From a checkpoint of a small transformer trained on Wikipedia: RMSNorm before each block, 4860 steps.
MLP neurons of a small language model. Each row is named by its layer, matrix (gate and up: input weights; down: output weights) and neuron, and shows model dimensions 32-95. Each number is 50 + 15 x the weight over its row's rms, rounded and kept within 0 to 99. A neuron's up and down rows have the sign that makes its largest values positive.
After each neuron's rows, "fires on" lists the tokens most often at its 100 highest values on Wikipedia text that the model never trained on; "fires after" lists the tokens most often just before its 100 highest values on Wikipedia text that the model never trained on. A number after a token or word is its count.

L2.gate614:24 62 40 32 49 43 52 76 65 52 76 48 49 41 56 61 64 66 68 34 34 49 34 41 43 63 37 35 46 28 71 39 45 50 31 78 73 18 62 76 55 33 55 63 63 47 67 43 55 42 46 48 83 36 49 49 60 39 58 41 64 37 65 64
L2.up614:53 31 42 30 47 43 44 41 53 60 33 35 65 45 53 46 48 35 32 44 35 78 36 42 93 34 37 72 47 37 38 40 47 39 54 51 30 23 55 49 71 75 58 63 66 72 51 60 43 50 62 36 56 51 34 28 75 20 69 35 40 65 35 44
L2.down614:59 40 35 35 68 37 39 54 39 59 45 51 69 51 41 32 60 13 48 35 25 75 37 30 72 44 54 76 55 60 38 32 44 30 38 37 52 19 49 53 74 72 46 39 51 69 43 50 42 40 40 65 45 55 53 43 71 27 47 43 34 47 47 49
fires on: "am" 27, "k" 14, "us" 12, "ar" 8, " bus" 6, "n" 4
fires after: "re" 14, " d" 12, " r" 9, "oc" 7, " l" 5, " b" 5

L2.gate33:56 52 32 52 58 64 52 73 53 47 53 46 24 54 34 45 06 62 65 26 49 24 56 58 39 40 80 21 41 39 46 41 57 35 63 72 65 47 37 64 56 84 73 65 53 39 55 33 48 43 32 59 51 65 86 46 67 45 72 35 32 65 35 58
L2.up33:62 48 43 53 19 67 67 74 56 62 19 51 51 70 54 51 52 48 48 43 55 29 47 43 56 70 55 45 67 38 57 66 38 65 49 28 62 42 52 78 67 47 21 48 52 76 49 60 45 57 56 57 34 38 45 40 40 76 63 26 29 52 72 47
L2.down33:62 43 16 37 45 50 69 58 64 49 00 57 52 59 50 56 52 56 46 46 37 46 39 33 53 52 69 38 43 43 37 54 43 69 49 42 47 48 49 81 57 57 28 58 54 56 50 64 41 54 40 58 33 36 42 59 37 61 52 44 35 49 86 40
fires on: "op" 19, "ound" 13, "und" 12, "ow" 6, "ind" 5, "ou" 4
fires after: " f" 24, " F" 21, " c" 11, "ell" 6

L3.gate581:60 78 44 58 37 79 45 47 59 07 54 51 69 44 60 57 50 66 58 69 31 38 46 68 50 43 54 52 64 41 33 25 46 47 60 57 43 45 69 30 26 53 77 71 71 46 72 32 57 65 56 75 56 29 46 48 32 38 37 27 33 39 44 64
L3.up581:40 63 49 32 49 57 71 36 44 40 36 71 71 57 42 35 32 45 43 54 53 00 41 39 58 75 42 47 59 45 46 59 62 15 40 36 51 62 44 37 44 57 18 47 37 55 59 44 51 44 32 42 62 54 45 26 48 49 37 48 46 56 34 58
L3.down581:51 52 47 51 57 54 70 48 59 61 52 58 70 51 47 32 13 48 22 52 53 08 24 37 42 71 58 70 55 56 80 53 47 46 31 26 45 56 46 31 58 51 30 35 30 57 34 50 77 30 38 49 61 62 51 49 55 36 34 34 55 40 42 74
fires on: "ro" 18, "k" 9, "er" 9, "aced" 8, "ared" 6, "ard" 6
fires after: " C" 30, " M" 6, "ill" 6, "pl" 6, "c" 6, "ree" 6

L4.gate76:34 57 53 37 42 28 53 44 52 69 46 74 29 54 51 56 67 19 91 47 60 55 66 51 42 57 50 24 57 53 22 14 32 45 43 66 60 52 74 52 40 54 43 41 29 51 45 50 51 64 35 79 50 60 48 61 52 50 59 53 51 48 37 58
L4.up76:30 42 30 61 47 55 48 38 47 55 61 72 33 36 27 45 29 51 71 24 80 66 43 53 44 31 44 59 77 61 66 77 44 53 22 56 45 45 32 47 50 41 27 47 50 51 57 40 39 55 48 60 46 66 64 67 23 28 68 64 54 49 46 45
L4.down76:35 60 47 48 70 44 60 41 53 46 64 64 40 45 53 37 68 54 99 46 59 41 70 63 40 22 28 26 56 54 33 70 32 60 29 63 53 63 70 35 39 36 35 57 55 57 78 34 44 57 53 30 35 53 75 50 32 30 47 56 49 35 32 43
fires on: " |" 83, "old" 5, ")" 4
fires after: "." 21, "5" 11, "6" 8, "0" 7, "7" 6

L2.gate737:40 39 30 64 43 67 45 28 69 51 60 56 42 28 70 46 49 35 29 42 38 30 38 68 50 28 92 53 45 50 35 52 59 39 59 48 29 52 60 41 49 78 64 48 64 40 52 35 66 20 44 24 53 44 38 68 31 31 34 42 50 70 40 29
L2.up737:43 41 70 39 63 56 52 66 61 60 46 57 26 67 82 60 59 46 05 47 41 51 46 67 34 43 54 60 47 35 33 40 62 52 49 56 57 39 57 53 40 61 41 36 58 42 39 29 39 57 52 40 38 47 62 46 45 43 82 45 39 53 46 39
L2.down737:62 51 71 58 50 65 44 64 55 49 40 46 37 68 55 57 45 66 06 56 39 59 44 84 62 58 34 33 24 44 42 49 71 52 72 60 50 40 24 49 49 71 56 50 47 32 37 70 53 22 48 49 33 32 62 48 28 49 50 26 59 55 58 60
fires on: "m" 17, "er" 16, "b" 8, "ations" 7, "ar" 7
fires after: "ig" 19, "ot" 10, "omin" 6, "ag" 6, "u" 5, "ug" 5

L4.gate443:25 61 51 54 44 41 56 45 41 42 50 46 67 50 39 68 47 06 78 52 53 81 52 33 50 42 66 57 47 62 60 54 48 56 44 89 48 29 45 69 42 31 33 57 51 57 68 76 43 45 53 69 63 50 43 37 75 39 53 33 48 42 19 68
L4.up443:46 30 53 46 47 26 41 40 33 61 82 70 78 30 40 43 68 33 74 52 66 60 33 62 48 56 63 60 39 34 66 49 52 57 72 55 24 40 24 62 49 18 32 61 34 25 65 27 45 36 79 33 67 17 39 53 49 35 49 38 68 73 50 50
L4.down443:61 37 39 30 33 00 32 44 44 53 69 50 67 50 43 60 61 50 77 43 45 49 72 68 52 26 59 72 39 23 48 41 52 82 52 67 49 40 37 68 32 40 32 32 54 21 69 48 41 36 63 29 42 22 41 41 53 04 58 26 42 40 39 39
fires on: " |" 54, "uring" 14, "ot" 10, "any" 5
fires after: " D" 15, " sh" 11, "6" 7, "3" 6, "5" 6, "7" 6

L5.gate450:66 34 38 19 33 39 64 56 63 30 47 67 70 33 59 53 09 30 41 38 55 58 40 41 21 47 63 73 44 60 70 54 58 62 92 44 58 53 62 38 22 34 59 51 42 51 41 42 26 55 45 42 45 42 37 48 37 50 57 63 76 32 53 35
L5.up450:76 42 52 46 58 33 48 35 42 41 51 22 95 58 58 46 36 32 24 20 72 09 28 62 43 42 52 57 40 63 45 32 59 44 45 40 58 54 67 30 70 53 44 59 26 72 82 51 51 61 67 88 45 71 45 31 33 47 62 55 46 53 49 40
L5.down450:60 42 59 60 26 32 79 57 38 41 48 29 70 41 41 31 38 39 33 16 68 15 38 56 54 50 36 44 65 46 38 49 15 36 58 61 45 54 19 44 46 52 43 49 36 83 73 74 72 45 51 41 67 44 46 55 47 35 28 34 46 48 70 24
fires on: "ash" 17, "ice" 16, "eb" 13, "ce" 10, "ire" 9
fires after: " W" 33, " w" 24, "v" 6, " O" 6, "re" 6

L2.gate135:44 62 54 53 39 27 64 80 62 37 55 41 53 60 46 41 54 68 29 52 24 40 71 64 36 43 61 53 57 39 64 46 30 67 81 45 26 40 70 71 64 46 64 66 45 71 43 46 39 79 62 26 28 65 43 51 61 64 34 54 61 74 93 30
L2.up135:34 60 61 42 38 56 46 43 68 22 75 27 41 63 47 45 59 44 30 64 43 65 35 59 32 74 78 73 50 46 38 77 35 74 31 38 28 24 90 64 51 44 28 68 80 57 70 45 47 74 67 44 61 40 60 44 37 61 58 51 69 51 40 38
L2.down135:74 48 46 49 35 17 60 61 45 31 40 53 53 69 37 60 58 39 36 28 74 46 32 39 48 43 72 18 57 52 23 33 41 47 78 64 25 55 99 78 75 59 59 50 41 50 27 57 30 47 40 45 44 57 58 57 59 52 54 46 55 46 72 52
fires on: "ly" 19, "s" 14, "p" 13, "ated" 8, "ission" 6, "est" 6
fires after: " O" 18, " p" 10, " t" 8, " m" 8, " r" 7

L2.gate541:41 44 46 60 52 59 35 78 66 55 57 51 65 70 36 44 51 48 50 72 31 57 49 25 65 57 34 52 45 76 40 63 35 49 47 72 23 42 47 40 62 42 59 59 72 29 63 47 36 49 66 38 50 25 44 71 74 39 38 51 45 74 84 43
L2.up541:26 73 36 73 57 82 31 42 87 25 62 35 61 57 53 36 47 43 61 60 65 51 37 41 53 39 27 49 54 66 36 59 67 66 48 52 25 38 59 57 69 83 59 69 17 52 38 33 38 49 61 41 48 42 68 59 69 37 45 51 54 60 35 42
L2.down541:64 57 38 32 51 48 53 30 28 49 39 43 45 33 47 63 45 60 59 51 56 50 55 46 52 40 66 67 76 45 55 54 74 79 34 48 68 48 67 55 52 43 49 38 20 54 38 57 74 67 51 33 67 79 67 48 50 50 48 66 62 51 16 54
fires on: "he" 23, " " 21, "m" 15, "l" 6, "ing" 5, "ards" 5
fires after: " c" 46, "\n" 21, "C" 9, "aus" 6, " C" 4

L5.gate313:53 59 50 59 71 44 34 77 67 62 46 50 57 59 36 67 37 54 45 45 78 44 71 53 59 57 71 64 25 56 49 41 61 31 51 67 21 58 34 60 57 45 47 37 72 62 26 60 48 36 55 72 26 37 34 55 42 53 62 39 58 40 24 50
L5.up313:44 39 59 57 65 39 60 43 40 65 34 56 42 59 27 36 38 39 43 27 66 60 41 63 32 54 50 49 48 37 39 47 33 43 41 51 60 44 65 67 67 63 55 68 64 48 70 50 23 61 63 68 60 45 25 35 67 72 50 51 61 43 64 39
L5.down313:50 32 66 38 42 49 72 31 43 38 44 50 62 62 62 48 44 31 39 41 59 63 36 46 32 57 51 41 46 57 49 17 55 22 00 48 58 34 72 53 60 47 45 45 25 50 71 49 31 50 35 43 51 50 35 53 80 46 43 57 30 57 35 63
fires on: "r" 21, "z" 19, "er" 12, "ter" 10, "mer" 6
fires after: " A" 28, "A" 17, " a" 7, " In" 6, "-A" 5

L7.gate356:37 26 48 55 36 54 54 41 50 34 48 72 63 52 70 62 23 28 55 57 33 47 44 34 15 52 80 54 68 44 67 54 60 57 37 49 50 39 50 37 60 56 38 26 68 29 64 45 13 36 42 55 52 69 38 65 55 65 38 35 35 39 57 43
L7.up356:45 56 71 44 13 57 68 31 57 54 29 76 55 71 44 42 20 51 48 53 54 34 76 45 70 27 64 65 45 27 55 71 60 45 77 41 71 47 54 61 76 55 45 23 62 24 25 43 43 65 58 76 54 52 72 51 58 55 59 34 62 58 46 43
L7.down356:19 56 51 38 35 48 42 53 48 73 58 73 44 58 51 80 52 67 37 30 51 64 64 68 32 53 50 57 53 35 36 74 51 58 65 60 87 41 37 43 48 20 48 51 49 46 45 58 19 46 61 56 51 55 50 31 43 26 60 52 41 60 60 65
fires on: "N" 21, "78" 14, "ic" 8, "t" 6, "C" 6, "ed" 4
fires after: "B" 24, "9" 14, "am" 6, "ib" 5, "ain" 5

L2.gate186:42 35 48 61 63 60 42 36 41 88 57 30 46 32 60 46 72 38 69 29 44 54 29 43 65 53 26 76 61 49 36 46 27 74 66 51 32 36 54 36 26 66 66 31 39 47 57 61 54 58 38 46 48 58 71 40 03 45 17 48 46 55 35 40
L2.up186:49 49 61 51 79 48 56 40 57 86 15 54 74 48 37 31 59 52 73 15 49 54 50 44 84 58 36 59 74 45 44 41 53 22 17 37 54 19 41 37 65 43 64 52 65 41 48 42 58 56 54 32 69 45 29 55 30 38 34 79 51 44 43 36
L2.down186:46 41 80 28 51 41 48 62 48 72 49 50 45 77 33 47 12 66 70 67 45 64 23 33 69 71 41 68 67 60 52 80 37 49 33 40 40 55 60 43 43 56 34 42 27 53 82 59 44 58 32 45 46 35 27 67 34 56 40 86 44 35 47 33
fires on: "ing" 25, "ight" 15, "ide" 7, "all" 6, "ors" 6, "p" 6
fires after: " w" 19, " W" 17, "in" 8, " War" 6, "W" 5, "r" 5

L2.gate159:79 48 51 35 24 58 54 57 37 68 37 78 35 46 56 64 35 53 16 48 61 64 54 58 41 53 66 00 29 41 59 56 43 55 52 57 21 55 33 64 32 39 47 47 54 42 76 76 42 64 58 58 00 67 56 36 67 69 48 55 59 40 44 50
L2.up159:50 66 45 80 32 20 34 63 50 57 31 50 43 43 14 52 51 73 72 52 59 61 37 33 79 55 33 22 48 37 53 54 57 76 49 04 45 60 60 56 68 15 28 63 78 57 35 62 23 48 43 54 55 42 46 88 25 45 56 47 46 39 54 33
L2.down159:37 48 29 57 42 45 66 61 51 70 41 45 40 22 16 58 80 41 54 59 27 35 80 32 75 09 69 35 43 42 73 33 43 35 44 33 45 46 61 49 83 45 28 40 47 47 60 40 45 78 56 74 49 47 45 53 35 54 62 51 46 64 73 29
fires on: "ood" 19, "ass" 13, "est" 9, "s" 7, "ism" 6, "ot" 5
fires after: " g" 19, " G" 19, " gu" 8, " m" 6, "it" 5

L5.gate828:43 46 52 47 36 38 63 59 45 66 43 75 50 43 34 55 50 46 60 69 48 18 60 63 30 77 76 55 63 68 45 43 36 45 48 43 42 44 28 67 44 37 16 69 54 70 52 81 38 64 46 51 66 62 42 38 53 47 30 37 75 52 58 53
L5.up828:49 71 43 39 65 34 93 53 42 62 42 56 75 67 45 37 52 44 69 50 43 40 63 62 36 53 59 68 46 33 48 35 82 40 55 77 52 70 51 38 32 26 44 77 47 46 29 55 49 60 62 55 43 46 55 42 45 59 51 35 55 38 43 55
L5.down828:47 43 59 68 51 65 25 48 42 44 31 40 64 14 47 28 41 44 51 45 79 44 46 56 66 59 64 76 57 53 65 58 31 58 62 54 33 67 18 46 22 66 24 18 70 62 54 50 43 50 60 39 35 50 53 47 36 31 61 45 61 68 46 33
fires on: "ig" 18, "it" 14, "d" 7, "a" 7, "fer" 6
fires after: " in" 24, " h" 13, "i" 10, " of" 6, " with" 5

L4.gate201:63 42 44 38 73 60 42 18 44 31 50 07 72 38 60 74 62 55 68 54 51 47 38 62 57 16 52 54 61 48 58 44 43 25 70 33 58 38 89 26 56 60 64 42 44 55 28 46 31 35 39 66 53 67 56 64 52 34 28 67 48 31 32 39
L4.up201:60 59 64 49 43 49 55 55 34 63 44 35 56 26 32 50 62 62 40 71 47 74 42 60 70 26 31 66 43 62 82 60 56 45 57 54 42 77 41 53 55 43 51 30 72 34 71 69 38 60 54 76 39 23 31 56 86 48 36 41 45 50 52 29
L4.down201:84 66 86 78 54 51 63 44 69 73 11 38 48 48 22 39 41 61 39 53 70 81 29 39 66 39 46 56 39 55 81 47 57 68 31 46 43 67 29 57 34 64 45 53 65 60 61 64 56 59 30 52 39 35 46 75 59 24 38 63 43 38 41 45
fires on: ":" 51, "ased" 11, "le" 5, "he" 4
fires after: "ased" 19, "ats" 10, "le" 10, "el" 9, "w" 7

L3.gate381:55 36 44 43 44 54 54 41 48 44 59 30 70 56 52 53 36 43 31 67 45 26 63 41 72 23 47 60 25 53 47 39 66 46 52 37 61 47 69 51 55 00 33 51 26 46 26 57 70 51 50 56 54 60 55 25 63 57 33 63 23 42 57 57
L3.up381:69 23 36 71 48 42 46 49 51 25 71 31 62 53 62 50 55 66 31 71 42 37 61 61 34 41 42 65 49 57 77 59 51 42 32 38 32 44 42 39 58 40 57 46 47 35 30 51 45 50 45 47 76 13 46 36 62 42 41 33 43 55 57 41
L3.down381:78 50 51 64 44 46 59 35 49 30 58 47 79 23 14 47 38 20 48 54 64 38 63 64 41 37 33 68 28 40 98 51 73 45 33 37 50 45 71 67 50 46 64 64 48 59 58 49 52 46 68 63 60 45 50 42 62 59 68 36 61 54 60 48
fires on: "==" 64, "===" 8, "====" 7, " information" 5, "ted" 5
fires after: ".\n\n" 36, "\n\n" 23, " |\n\n" 19

L4.gate786:57 38 52 27 69 84 40 60 71 49 24 66 44 32 69 38 45 56 40 41 39 39 34 59 57 73 66 25 45 50 43 65 58 49 53 26 64 36 54 59 51 56 37 45 35 38 55 57 41 33 51 64 72 74 47 57 70 44 54 53 26 71 58 35
L4.up786:22 33 78 63 58 49 59 62 39 50 41 51 43 65 55 39 24 64 17 43 71 53 61 53 36 77 72 38 39 75 49 36 45 59 43 16 51 65 52 79 12 43 32 18 60 47 41 39 35 30 70 41 42 43 39 18 31 56 58 27 08 56 88 50
L4.down786:28 50 64 32 34 46 55 79 51 43 06 67 43 64 57 39 42 45 43 53 64 44 53 40 38 56 56 53 56 64 59 32 63 22 45 43 43 42 47 44 18 38 53 29 67 68 45 29 53 67 58 40 37 26 52 26 54 46 57 38 69 62 52 49
fires on: "a" 20, "l" 15, "r" 10, "ad" 8, "s" 6, "ra" 5
fires after: " I" 17, " Y" 11, " At" 9, "I" 7, "y" 6, " X" 6

L4.gate232:66 67 44 46 49 54 33 50 67 65 60 35 25 41 12 55 46 64 38 59 35 27 61 69 36 54 72 49 33 39 46 50 43 61 67 51 69 37 56 75 70 48 43 65 62 73 54 65 43 46 53 45 73 34 23 48 68 85 43 54 37 72 43 28
L4.up232:33 37 46 46 48 55 38 65 39 34 54 47 58 53 32 43 45 24 29 49 44 59 59 54 65 47 50 77 43 63 89 42 44 54 41 44 61 76 32 63 31 60 63 44 69 51 42 42 66 45 51 36 62 38 58 52 73 53 46 57 71 43 52 73
L4.down232:38 60 45 46 57 63 50 48 51 44 61 59 61 55 54 35 69 39 27 39 30 44 62 47 50 40 57 52 61 58 61 51 31 49 54 47 53 49 59 31 36 55 67 26 67 41 41 57 58 72 46 55 44 43 49 50 39 56 42 34 56 61 69 37
fires on: "ly" 12, "le" 10, "ate" 10, "us" 8, "let" 7, "is" 7
fires after: " comp" 25, "oc" 7, " Ear" 6, "ar" 5, "ur" 5, " sc" 4

L4.gate575:67 39 56 35 67 53 57 64 33 23 45 39 29 68 28 40 44 37 67 19 34 69 72 46 34 42 44 62 67 30 47 34 71 50 87 69 36 58 27 34 27 63 76 20 43 80 55 23 26 46 53 51 46 32 43 55 46 46 36 43 58 79 27 32
L4.up575:60 50 74 41 77 66 56 76 39 46 44 29 66 69 66 43 52 28 38 27 45 41 35 60 54 60 33 64 56 48 30 44 78 33 42 48 62 62 51 62 30 59 08 51 58 40 76 59 51 43 44 43 38 36 36 55 44 59 56 58 64 32 35 61
L4.down575:40 46 54 58 52 63 34 54 29 65 29 10 40 74 80 46 50 48 67 47 67 54 72 61 63 67 39 83 59 77 24 48 54 35 31 29 47 56 52 80 44 42 45 69 24 23 84 70 59 51 27 59 57 36 48 44 51 54 50 61 59 61 34 55
fires on: "ing" 13, "old" 13, "ash" 13, "y" 8, "ors" 7, "pp" 7
fires after: " W" 22, " h" 12, " H" 12, " w" 7, "W" 5, "w" 4

L4.gate260:42 74 59 58 56 48 37 40 49 54 76 36 43 65 48 32 57 43 69 70 59 67 23 62 22 48 82 51 74 59 68 63 50 37 51 57 29 26 51 75 51 44 37 53 20 67 37 46 52 44 49 57 31 62 25 43 42 62 27 41 36 67 18 33
L4.up260:57 36 47 32 57 44 53 37 36 57 53 39 71 70 54 65 56 65 44 52 49 23 59 77 47 46 25 38 36 62 55 77 50 72 30 59 63 58 62 45 59 11 41 28 30 55 44 58 72 44 33 38 40 32 48 42 48 36 44 39 51 72 61 49
L4.down260:36 68 81 47 61 58 46 40 48 37 54 13 42 71 55 47 71 38 69 53 45 37 42 58 18 48 50 58 60 40 50 58 75 42 49 62 55 72 57 70 41 48 33 47 32 47 44 42 42 49 53 41 31 55 32 54 33 53 36 42 54 72 45 45
fires on: "al" 50, "on" 14, "y" 8, "all" 6, "ation" 5
fires after: " T" 19, " K" 14, " G" 7, " H" 7, " t" 6, " D" 4

L4.gate634:48 46 41 66 57 31 39 46 25 47 61 54 61 48 34 53 45 46 49 39 68 19 41 57 09 56 39 74 45 33 63 21 39 81 39 59 80 43 41 40 55 70 59 50 13 36 27 41 21 60 49 45 66 71 54 57 53 56 50 60 41 71 36 48
L4.up634:56 15 63 62 53 68 44 38 60 76 48 48 00 28 45 54 41 68 47 45 50 55 45 56 56 24 66 33 39 29 41 57 58 54 46 56 48 42 51 30 70 38 48 25 16 59 51 39 21 51 57 55 44 50 57 55 40 52 57 54 59 24 38 47
L4.down634:49 49 40 42 29 51 80 33 55 70 35 58 44 47 20 53 85 43 29 36 49 60 22 45 73 33 52 63 59 34 53 64 30 51 71 66 57 29 28 61 46 48 39 39 57 53 63 42 48 53 29 55 33 31 50 71 43 67 39 63 78 33 61 56
fires on: "am" 37, "is" 9, "ous" 7, ":" 7, "en" 5, "ir" 5
fires after: "re" 43, "le" 8, "ased" 7

L2.gate493:59 42 91 56 57 45 30 60 56 41 25 67 68 71 59 50 47 29 12 35 69 48 48 39 62 46 48 55 63 52 20 54 40 54 38 35 45 76 45 60 36 56 38 52 75 76 31 23 10 40 52 30 48 65 53 51 36 29 59 46 34 44 39 23
L2.up493:49 25 91 57 46 68 50 42 57 47 22 56 58 66 79 48 35 39 28 36 68 29 50 55 61 46 38 34 56 54 33 59 56 68 57 34 36 76 19 44 37 70 82 35 75 69 48 31 27 61 52 31 54 52 40 72 40 33 69 41 34 38 38 32
L2.down493:58 44 61 28 33 67 41 56 33 42 57 73 57 72 56 47 55 57 38 54 76 53 46 56 60 62 51 51 43 57 57 38 38 53 78 46 58 75 30 35 51 72 77 51 48 42 54 31 38 53 54 59 55 54 45 50 41 55 74 31 76 28 64 33
fires on: "b" 16, "ree" 11, "ille" 11, "er" 9, "ar" 8
fires after: "u" 25, "ug" 9, " C" 8, " V" 8, " Mon" 4, " Qu" 4

L4.gate350:69 48 71 44 68 33 23 61 55 68 45 64 45 54 32 38 43 45 41 65 49 32 42 42 48 69 40 65 44 39 38 32 58 36 43 42 38 54 61 47 32 46 43 60 62 46 47 74 53 53 52 33 63 37 74 27 61 31 16 52 60 90 53 48
L4.up350:44 40 28 58 50 58 62 93 40 58 38 70 70 41 59 61 32 67 52 44 60 47 39 52 41 58 52 37 40 19 44 65 24 51 38 37 59 54 62 39 39 52 45 35 69 52 32 08 55 43 23 66 43 51 50 47 63 61 68 53 47 55 57 67
L4.down350:59 56 38 58 48 58 61 25 29 58 66 62 62 61 76 52 49 42 52 30 73 55 56 54 55 53 46 30 37 34 75 44 44 69 49 55 55 59 42 58 65 39 54 49 46 66 68 33 25 55 31 43 50 61 49 58 69 69 57 60 57 48 50 48
fires on: "y" 30, "er" 23, "mer" 11, "ide" 9, "ul" 6, "te" 4
fires after: " E" 12, " A" 11, "ine" 9, "A" 8, " e" 8, "le" 7

L3.gate809:44 94 50 50 52 62 83 32 42 64 39 14 49 57 44 57 47 54 36 12 56 55 53 69 39 62 54 42 57 51 68 49 47 35 62 54 45 71 56 62 48 56 43 46 60 37 43 42 46 43 72 71 47 59 74 52 48 44 35 42 30 75 68 64
L3.up809:41 72 54 49 24 76 74 44 78 48 43 21 65 38 36 76 51 39 39 30 55 43 64 67 63 59 48 45 55 59 28 65 52 37 70 57 84 59 64 20 50 37 44 45 15 36 49 61 46 39 58 57 46 83 37 41 28 62 13 39 58 64 31 35
L3.down809:42 28 45 52 67 68 58 46 66 47 30 57 61 60 49 57 39 51 45 36 63 51 60 59 62 39 34 68 37 42 51 68 63 52 45 37 78 70 50 47 85 35 42 64 26 21 44 59 61 50 51 37 39 68 34 45 47 59 42 60 66 67 35 69
fires on: "ing" 16, "om" 14, "am" 13, "ur" 10, "ural" 7
fires after: " N" 18, " n" 17, "C" 6, "iz" 6, "urs" 6, "at" 5

L4.gate813:63 65 12 52 45 71 59 40 69 65 56 50 58 49 74 48 46 89 24 65 56 43 57 71 62 50 78 37 69 45 16 62 67 20 26 47 22 12 51 27 62 45 46 59 30 69 76 51 58 40 43 61 58 43 48 49 72 15 57 54 34 51 75 43
L4.up813:42 58 54 59 37 49 44 50 45 80 43 31 54 43 33 40 36 34 64 69 47 73 61 78 36 38 39 54 44 27 25 45 40 39 43 45 74 56 68 57 41 38 33 44 63 44 60 44 27 45 42 62 39 48 54 35 52 60 48 42 62 47 40 38
L4.down813:36 59 44 43 51 52 41 53 41 60 60 20 58 77 25 38 27 30 74 84 53 59 72 82 25 34 15 40 63 30 30 69 54 30 36 62 66 56 60 45 35 39 52 37 59 48 71 34 37 37 62 41 51 57 57 63 58 36 53 47 42 57 58 35
fires on: "y" 18, "hes" 14, "ay" 13, "ur" 10, "on" 6, "ob" 6
fires after: " T" 29, " R" 24, "est" 8, " t" 6

L2.gate104:71 32 37 40 64 55 50 57 61 52 46 69 61 41 80 85 42 65 22 64 50 48 46 50 58 67 48 32 30 53 48 35 49 75 33 69 52 74 27 32 59 67 42 51 46 50 55 63 40 55 52 51 59 60 29 79 32 47 65 33 19 74 79 31
L2.up104:64 55 29 35 57 45 51 33 28 47 56 39 61 66 24 67 67 57 51 75 59 48 74 82 80 80 26 53 34 64 41 42 66 39 34 42 62 55 62 52 39 51 36 44 41 70 47 69 40 52 65 50 41 40 62 66 33 60 45 59 48 77 35 44
L2.down104:26 27 30 41 50 35 49 40 49 40 44 28 51 46 50 76 72 60 44 66 37 60 58 50 76 50 32 67 33 61 45 41 28 46 62 59 48 66 55 54 40 47 54 37 41 42 45 62 43 49 49 68 56 36 28 37 55 51 38 68 27 73 40 40
fires on: "ey" 22, "o" 15, "oth" 11, "io" 9, "nt" 6
fires after: " B" 35, "ers" 8, " k" 7, " b" 6, "B" 5

L5.gate411:55 40 34 44 79 65 68 26 63 58 39 44 75 61 38 48 25 36 70 54 37 39 58 61 58 59 47 66 52 66 66 65 90 48 30 61 69 31 39 46 26 74 19 51 51 53 64 54 43 51 87 39 67 71 44 28 63 27 58 48 57 45 51 48
L5.up411:56 64 50 37 55 45 21 33 56 62 48 51 32 44 55 76 38 67 49 45 53 29 36 58 59 55 57 43 34 48 59 61 55 47 75 66 70 42 66 53 00 82 40 50 64 29 60 33 40 46 55 33 51 27 55 16 31 39 48 21 74 77 68 41
L5.down411:40 65 55 44 55 50 42 48 57 62 24 59 61 37 75 54 44 44 36 32 65 42 38 58 53 65 64 38 74 39 63 63 74 57 58 51 54 47 59 59 21 63 91 42 61 49 46 28 42 50 40 31 48 40 41 47 45 72 45 22 49 37 25 28
fires on: "an" 30, "r" 14, "m" 12, "t" 11, "s" 5, " Dan" 5
fires after: " I" 22, "I" 15, " V" 10, "A" 7, "T" 6

L7.gate398:30 62 39 44 57 31 43 40 32 27 51 42 30 52 52 49 28 21 55 31 35 54 64 48 64 46 61 10 58 30 79 30 44 30 47 45 63 51 57 68 38 62 68 63 56 51 17 38 49 61 64 41 45 32 48 51 62 86 27 47 76 63 63 55
L7.up398:51 39 43 58 00 61 73 73 44 59 53 53 67 40 50 42 80 60 43 61 52 43 44 59 60 50 49 38 48 45 36 46 77 54 53 58 36 42 67 64 62 83 82 40 59 44 37 50 37 40 77 64 12 43 66 41 31 29 46 49 25 46 47 44
L7.down398:72 43 55 58 50 38 82 69 79 14 47 63 55 70 23 52 46 00 38 26 42 46 40 53 36 78 56 51 68 28 47 49 35 68 53 57 31 52 34 63 39 72 56 31 38 34 46 37 25 51 46 56 63 59 46 44 51 51 56 56 46 62 50 34
fires on: "ort" 10, "el" 9, "i" 9, "ic" 8, "z" 8, "ec" 7
fires after: " sp" 26, "s" 18, "es" 8, "ic" 7, "p" 6

L2.gate490:63 44 59 38 25 67 39 59 67 60 46 36 69 43 73 49 36 66 52 40 69 67 40 62 50 38 33 58 50 42 73 63 52 46 44 55 45 46 63 58 41 53 67 52 79 53 56 27 59 66 33 58 64 44 40 27 44 64 45 68 12 55 40 46
L2.up490:64 55 61 54 36 58 30 79 42 64 68 39 47 53 32 38 57 54 67 22 55 41 59 57 63 66 11 51 38 29 86 37 58 53 53 42 46 36 46 32 54 20 81 55 44 65 38 57 72 44 45 55 39 41 66 60 46 79 30 40 42 50 59 52
L2.down490:65 48 49 35 34 59 32 71 58 74 48 28 58 47 44 50 41 50 61 29 59 70 55 59 52 51 26 61 51 25 75 58 70 68 55 49 55 43 61 50 30 16 77 58 67 63 47 60 71 32 59 72 57 40 52 50 49 85 41 52 15 66 41 45
fires on: "==" 67, " later" 26, "100" 5
fires after: ".\n\n" 28, " |\n\n" 13, "\n\n" 11, " " 7, " years" 5, ")\n\n" 5